{
  "n_layer": 18,
  "d_model": 256,
  "n_head": 2,
  "n_kv_head": 2,
  "head_dim": 128,
  "d_mlp": 1024,
  "vocab_size": 2064,
  "activation": "squared_relu",
  "norm": "rmsnorm",
  "norm_place": "pre",
  "norm_eps": 1e-05,
  "positions": "rope",
  "rope_base": 10000.0,
  "rope_fraction": 1.0,
  "qk_norm": true,
  "attn_scale": 0.109,
  "bias": "none",
  "tie_embeddings": false,
  "parallel_block": false,
  "extras": ["capped logits"],
  "init": "uniform",
  "init_std_qkv": 0.0425,
  "init_std_o": 0.0,
  "init_std_up": 0.0425,
  "init_std_down": 0.0,
  "optimizer": "adamw",
  "lr": 0.00157,
  "lr_mult_qkv": 0.4,
  "beta1": 0.9,
  "beta2": 0.98,
  "lr_head": 0.00541,
  "warmup_steps": 251,
  "schedule": "cos",
  "final_lr_fraction": 0.1,
  "batch_tokens": 32768,
  "seq_len": 1024,
  "doc_mask": true,
  "train_tokens": 369100000,
  "steps": 11265,
  "dataset": "wikipedia_en"
}
MLP neurons of a small language model. Each row is named by its layer, matrix (up: input weights; down: output weights) and neuron, and shows model dimensions 112-239. Each number is 128 + 32 x the weight over its row's rms, rounded and kept within 0 to 255. Numbers have three digits each.
After each neuron's rows, "fires before" lists the tokens most often just after its 100 highest values on Wikipedia text that the model never trained on; "fires after" lists the tokens most often just before its 100 highest values on Wikipedia text that the model never trained on.

L12.up720:143066079137193163114071156075091153150054110104133035108128098146159200117141111171123117073142158148173097200133129126167088085086072143173152097115138102134087128136186115134089129120117095062151160164141138141099129169153151128129144121091096169118157112097140164131148083152156199080130137095137124141123158151136142152129075128152113132127137116100096155135083137110152116179138
L12.down720:077171128120203119154125135155151101117122115107130180152130196135109115162089087097096139093144116165115147190172086091154144141108123171170098079102138138093148145151152168120084126113113193135135125128096110101209179078128154176167122143094128132113117146123116144118110141082123169182170191080121079208139145148129092112169134167151182101141074150087145182135162124104096103188102
fires before: "%", " |\n", " |", " m"
fires after: ".", "4", "8", "9", "2"

L8.up517:081101096147179158130122146164073126111171046166113172140103116121136179112133074137079140119092117142194121154142162096136082096188080146093083132113146061102124193114160129120169170086092088114114113153143114123123118104067173124096121089118128159126165161175166171145133083164132088057137142125094167134126116069111140067109114113119156124150118177088126104112116153115113073118102
L8.down517:144172136171081142190159135120109107120099096121088108100125085108099123158188114096097120121085116063126090164173124120164045167227139133117149084129175135140100124146078095138123133129148106117148153167112125134099159085102110211110094144186138088153080141109139137106083073200082106159187178095160116148142143152135132127071066127124055161141144143084103135128135171171142121147111
fires before: " |", "–", ".", ";"
fires after: "2", "3", "1", "6", "0", "4"

L7.up286:107121068061158097138122131144150199116132100128167120119137074123103145123121105116083162175090135118111148158134130106073130091141075164165117126169112104106110178140145112096113152109117139132074124191114102185138086137088077150134136123085136156123168136154157138150147186122177167125162088086101204125152122115130141121149115104147121143112148118123099077174134114119090115109075
L7.down286:105140117134149145111168124169172167100119141087103130149142095102155130096164109123119106129151107128159092164092160112118068107130062129140114186139087116108157129147035103131114141091171106150149148153152117192179113122146181148143104087141143136108121165173104051131140096106105121173106092108132164094131103120102178117086166103094172132147129147184117055173112131096111148105204
fires before: "1", "9", "0", "6", "8", "7"
fires after: "1", "2"

L14.up401:145145073115096156148071190127113102098143061138125135136068126113112140102084130142142166222088132198113080152154151188135102126134088146124190122142097172099070103128121173124096170112139097182134135167134154105040158114106092148115049103179122168117094117133124148151152104140130122135150162134115129161211101121154146138131084141087152132149065179164119121123162147063106099137179
L14.down401:201133171164153204208100125158107069152129096144132102114135130131153092118094153151134142150081124103123109158049129063115043129140189165147141145118148143144142110174109148105113129089106122163110152107158118141110105146129172171144127112159201087117165173083155093126140159158137088130158132153127101094095074062114116124118063088127152115147097119119150119086130152122110157096151
fires before: ".", " |", "1", " |\n"
fires after: "1", "2", "3", "5", "6", "4"

L10.up434:141146112157057158118109149138132156044112092130143116092139185121129170073152099107155146146169102208096105084134127176129093056113082159206128124193117153174100173145133088126138152103135179130169100174116109115171064109146157128084122143106110104060186145120135154160133204129192128103115164140112115147152108095105142148067140115121131145136059107134156175095141055119173069130093
L10.down434:191073180175109108091095193122147180118111146103098155088151142124147142167107048095146141128169158165118150124149131181095147120133086102174151098145165157129093058144122128141123159073143126091126153137068139121136116164122165148152136051131159146052125045082143147135146068144145134127108085118151180151161113093168123138101114138114125144114130126126140096081069123156139125150128
fires before: " ", "9", " the", " T", "|", "ote"
fires after: " ", " (", "0", ","

L10.up884:118127075082132152142133206121132134115119095157156115102073136155137172134127084110131168129082106210113117141156181127132078089170118125166126116101153046132128124084144164154185134101073086073127113126166080135130169127173131102118063110173126107180123115125130182140132122101208185085121148128139073156117130134194104169186097089117126163130059202141167145103118135082166160124167
L10.down884:176145121141174128155204125147101109152139111158106138164118082100118165139110138119130140103082108090085169111077140134199099089142154107099123138114166094054106135096109187103134159060120120215146115135173092109069175117138076124115157150121157137203119151148094158127088102120108089191130090128169142100144133115123150157093114104134101119137137117149115195141148148189171099146129
fires before: " |", ")", "9", ".", "5"
fires after: ".", " ", "2", "1", " −"

L12.up806:170070157170126151102112132137115146134120111153142075104095145140119150102109169128125190181105156178066091144134160138066134117156072115137164170170070119119090127077141119181118134119152128151149146098114140111152111095114106187188175102099078219123182112165137159126143187180152135098142146120126079101130148123130103146153108088190136077139124136148121155184154096149084060132166
L12.down806:098113160149186143129169148148149141106145133097088133107091124116102095109150130146184161080166136098151163205121067078088159168155105133104086088188139139104108133162093169079171150116115088091189142112145132126132138102073118128090213141164120092147103092120114200134138100119116174109134171128158173106146072152101108131133122160129142111142092084108162115216109092127155095107102
fires before: ",", " to", ";", "–", " and", "s"
fires after: "1", "0", "2", "9", " ", "8"

L10.up896:166139068096144242123097140170126174087116128131105140150144127148176218023147177211108140163123129166136130122155152130149139118072150107103139119135110139106074165160150116137083222194194103124088136107114126091174140107166139122088133135115167098148127139104114135097128078146137135108122122165150131148165110161146163099129112134092135093159122131162146108131099138059086130135071
L10.down896:134087126076129153110125070179144130165152179179179161175126138068144072102129157208127091138143133096096143186155105112112118167074185127156151176130129126047152141119100169138133075110159117147082149112100152144161109077098132165111139116124100095118082185201129147177159095074142125118125141202105142170112113110140136108134118128135120131177153127089201103118117122161098122102076
fires before: "6", "8", "9", "7", "5", "4"
fires after: "1", "9", "0"

L12.up676:102128037089117125173139114178076110127135105185172121182082138141204228108150125162125168170136119229184116168161191134102103127142135143092126136160177073113140146046128129107154206096095108105063127089118163126107113123133091175108133113137138146145138133146131153122129118161094087091159159147110135169132126112129130102090093082114142111086131156125144125181097151131173103133174
L12.down676:178142131114110112165185144152146125083149176072085094096154049124152140144107032090093106119178132128150148089081166111082146149171187138098107092093147126105056105136109126111110165153118127076141174139043135155130138055155177181108184155120179133115148185141098136083131156158111148144186140098131157120137153132097065151106116101096141163111104126096158173156103172133144104178139
fires before: ".", " |", "'", "′", "',", "–"
fires after: "7", "3", "4", "6", "8", "5"

L14.up838:145054123126124173147022109061105192125114152140127142148088148143131207095138132170143136131131098191110172134176148186143074135136177142132156164126122105171143140090112129098115078159161151140170142136145196126093138153105153099174108167129159208167150117159079157060108175165139127084133190172137103095115171161153164155137102121075138169162102162170164086136102117103166114122124
L14.down838:153151106136159211129100130120118092122107112131129148159153168141149200100111155177112147150082072154123132097225140147120112160088119203128153224108085120106115166141121099148122160161138172144126169122148120134101140087150143144120127107131129192106159167115113200188163138115118135123102122145137138062132098132124142161188129115161161104161144144135111127114063093133131111174136
fires before: "0", "6", "4", "5", "3"
fires after: "9", "8", "1", "°", "0", "."

L12.up321:167083174089131168118109116152123223144129108128111098082102173104156190100179146081075119189138058088128137133163145124137163144179119150170109138129118117169110115146166147118024142116134136123115118113157112122071047127104136143120157137183165123112157134103179097189121150100191160175122116130098157123103114146133094202092157135205092130117134131112097064127066067148095115137102
L12.down321:122125116122180148117136093162130144193101094126088117131108099162121084105040125111080127190100168142112116088085137179135142115141116118119192061123113049104199170118104130147157151168122117057123117199057132103162158115074085103090103127139126132132119175140108118080120157125135075101118043161189109033108080118123122122088142143140149174108157102110162150155132137168139108109146
fires before: "9"
fires after: " ", " (", "–"

L10.up745:173079146130152142148103145120183160118145135126140143153072089126096195168177169120140164126106115122134153104157160090140117068151101109149133137126147173143145204115142087142093187123142092114054151119087087146103105137115157170142182151108154150094156186149196128172160149116167136101147166068103151149128141122131064131114105097171119145147102146106075083130139107085146127139110
L10.down745:173099165150136112143164108188156169174105069100106123143108096092121132137094043106139121145135124096146142122108138109156147184113167158143142103101135084134097133123089133100204103098077081185119095150117092138113134164142094186079075120107140079115128186122112149156127108155119130130112156107116139142083136136098128129087157227168118129121105102063134132142113148117114066137190
fires before: "0", "9", ")", "):"
fires after: " (", " "

L9.up288:134096142121147121072108109124171134101093124111108107075143121093138215103131134132102174172152134138138172140133131165080095102140143171196095124113107169053136087140158145097031121141143120106129114107190097142196124079101185148180123127169097150131166097144141152161160185061237173114133147111108121121126119148090158103052130111160100170101096204076112132094098097133113130180064
L9.down288:114106107141082108136077140174122122091093154102193159119134127099127103118169058088122125125133086133071113116130141107192122072066126171117110141133081114195131146178109121153162112127197065121141171081101112113107113123094160144163128121114149167074153107090132154151132142114145157162117080128160148059170059136131116138134121158118134106105146150099140146112104101171071137077140
fires before: "9", "8"
fires after: " ", "–", " (", "-"

L10.up95:153114157104149106159091121112177155132153109129147120165121095121144114169123116145133117110129116114148116210148111127091051061147108172128053149191093111119085111153142121152082098132142095075093065138120155102124066132122129133110138103086078112124131116105154126175145156080130131128176101045116156175157112147121092152084131081127109151102171148102123072130114119103095133149137
L10.down95:121167129083167126120119158133107073161123165179106162133111113170169113136136127148102164062139114076113151161134087076143142115147182116109174157158117076089192123128095117121129181091155158131142134141110117160153154105143143151134111135116163128094112218143111117151108154113123105140161086147116092175124141068161147131126108147095171085186122124107143119122161149130121130179139
fires before: "0", "1", "2"
fires after: "2"

L12.up22:154095121124098175124129130131169167100130158108123086137143139121118145011190121183120156168147095132127148131151161129115125104083124142158143129106089148137109201119127146162143139118196072110099134109183077116101113139112069124155100113097113109169162162161159166085161123172155189139062138094151106117152137147166156080173195134145123096119105107147097124137108112069051121124150
L12.down22:157122101127151158159089112139155130176111113127142112128160093097117119162114098155055156153098115125084131141131157165124133087127074135159226085099136110108156154141101097152144117130109066128100151157041143125146163181102089139093145143074124122107084173173123115137139148161133110168060105154153161090155145159208096093147105176108113115101145124102147156162184090226133107144163
fires before: "9", "8"
fires after: "1", " ", "9", "0", "C"

L5.up706:127148021133072147164092137136093152141086124151134153103075132124172195107093156097166189121087143135177144147160119121179103125133113146129173099125099142066106164153132148133137147063111080160182150112111126095103123144133159135061118078102112098124132156105126139203131097154153083064129171122108132187142121104146117128127132167118112186098173138118105148096125120093151147134119
L5.down706:138189151135157094032131167132119148131148142148138122169152130064134079133083156112179122106158139099162191129162157136115105153090109154137172109065079164126139122139136162163125144116115143125150130089164154128174149127164126152070077114087128120161120137130159074078112106090075119115117143056095109106135181135158102182114130149107167153099124104172100166133094115078175153119135
fires before: " ", "%", " |", "8", ")"
fires after: ".", ")", "1", "2", "8", "0"

L8.up327:072102106171130081116112131133132190093084127137190106099092094153132111088139087149148072214154124104139105116131191099045169148141053122165078212171145200101118139106159114082155168197174149116099132102142096152161085161150180156106119140158190159131125144116175157167169191120184127153160099118131166103121120120066136164149178096096109120126096213110101141098111131108079111127111
L8.down327:182028098125125134127186140148149118125137171138127151176156129078135138122099188114071119176128143185158139116129165107138103099140105130136128100067156160186103086220096129131147132098126174140115138165096110193097098185085118110104090095109134144131108124146108106099093131081117161160133138144136166103110088090179099161140117154112124190180091131150171135124142101116129106075144
fires before: " |", "9", "8", "."
fires after: " ", "1", "2", "3", "4", "5"

L12.up881:153071113121123166097116146112123097155109133084133072053136145184200165104150118157149100154103098164115122154135122130114092078160114194125157149128092116152132175155149124110059079183139153113163066124124101122124114108129202130150138138131142161076145132102152133166122151113129196140129174084114149119126122140151233121065159120156133129066068139124092111128073045087061075104139
L12.down881:099110119168164073136071040173148154097112100154090126121149065099074091126146111040099069177108058135160116118149110131099122068127099199074130173154116090105125166168108158164155144102147131117131149130109148128137172117136168161101101117144152088175152125169131153121130070107142128098144127150118132070114120140102121116118131158188112148096107155128151142105113116136098126079148
fires before: "9", "0", "8", "7"
fires after: " ", " ("

L10.up541:095094119118142185131105140145170185112112157080114150152090131151157185035178181145110133133102074106125188103138184133166108127186094129130097140121157176129083147155142125129140123106156129152149145130099132158143083191113114123129135140156175119079147140146149168142152109114069148092110118075104104093107113196141102075078174082061076153113155110156147126057100107162101134147105
L10.down541:139210154171163112146100152132138160173065063144162116120172095132126120100157130120111153123147118108108097096143127138131148133166106121133188115155105121167127122095113163153179116080113120169124170147158051120130149105133170094083133150079167135081121144114098171143147085118129156099156157063088116102025122134163145125195105113126099085090147106124124085127109111145166115142160
fires before: "0", "9"
fires after: " ", " ("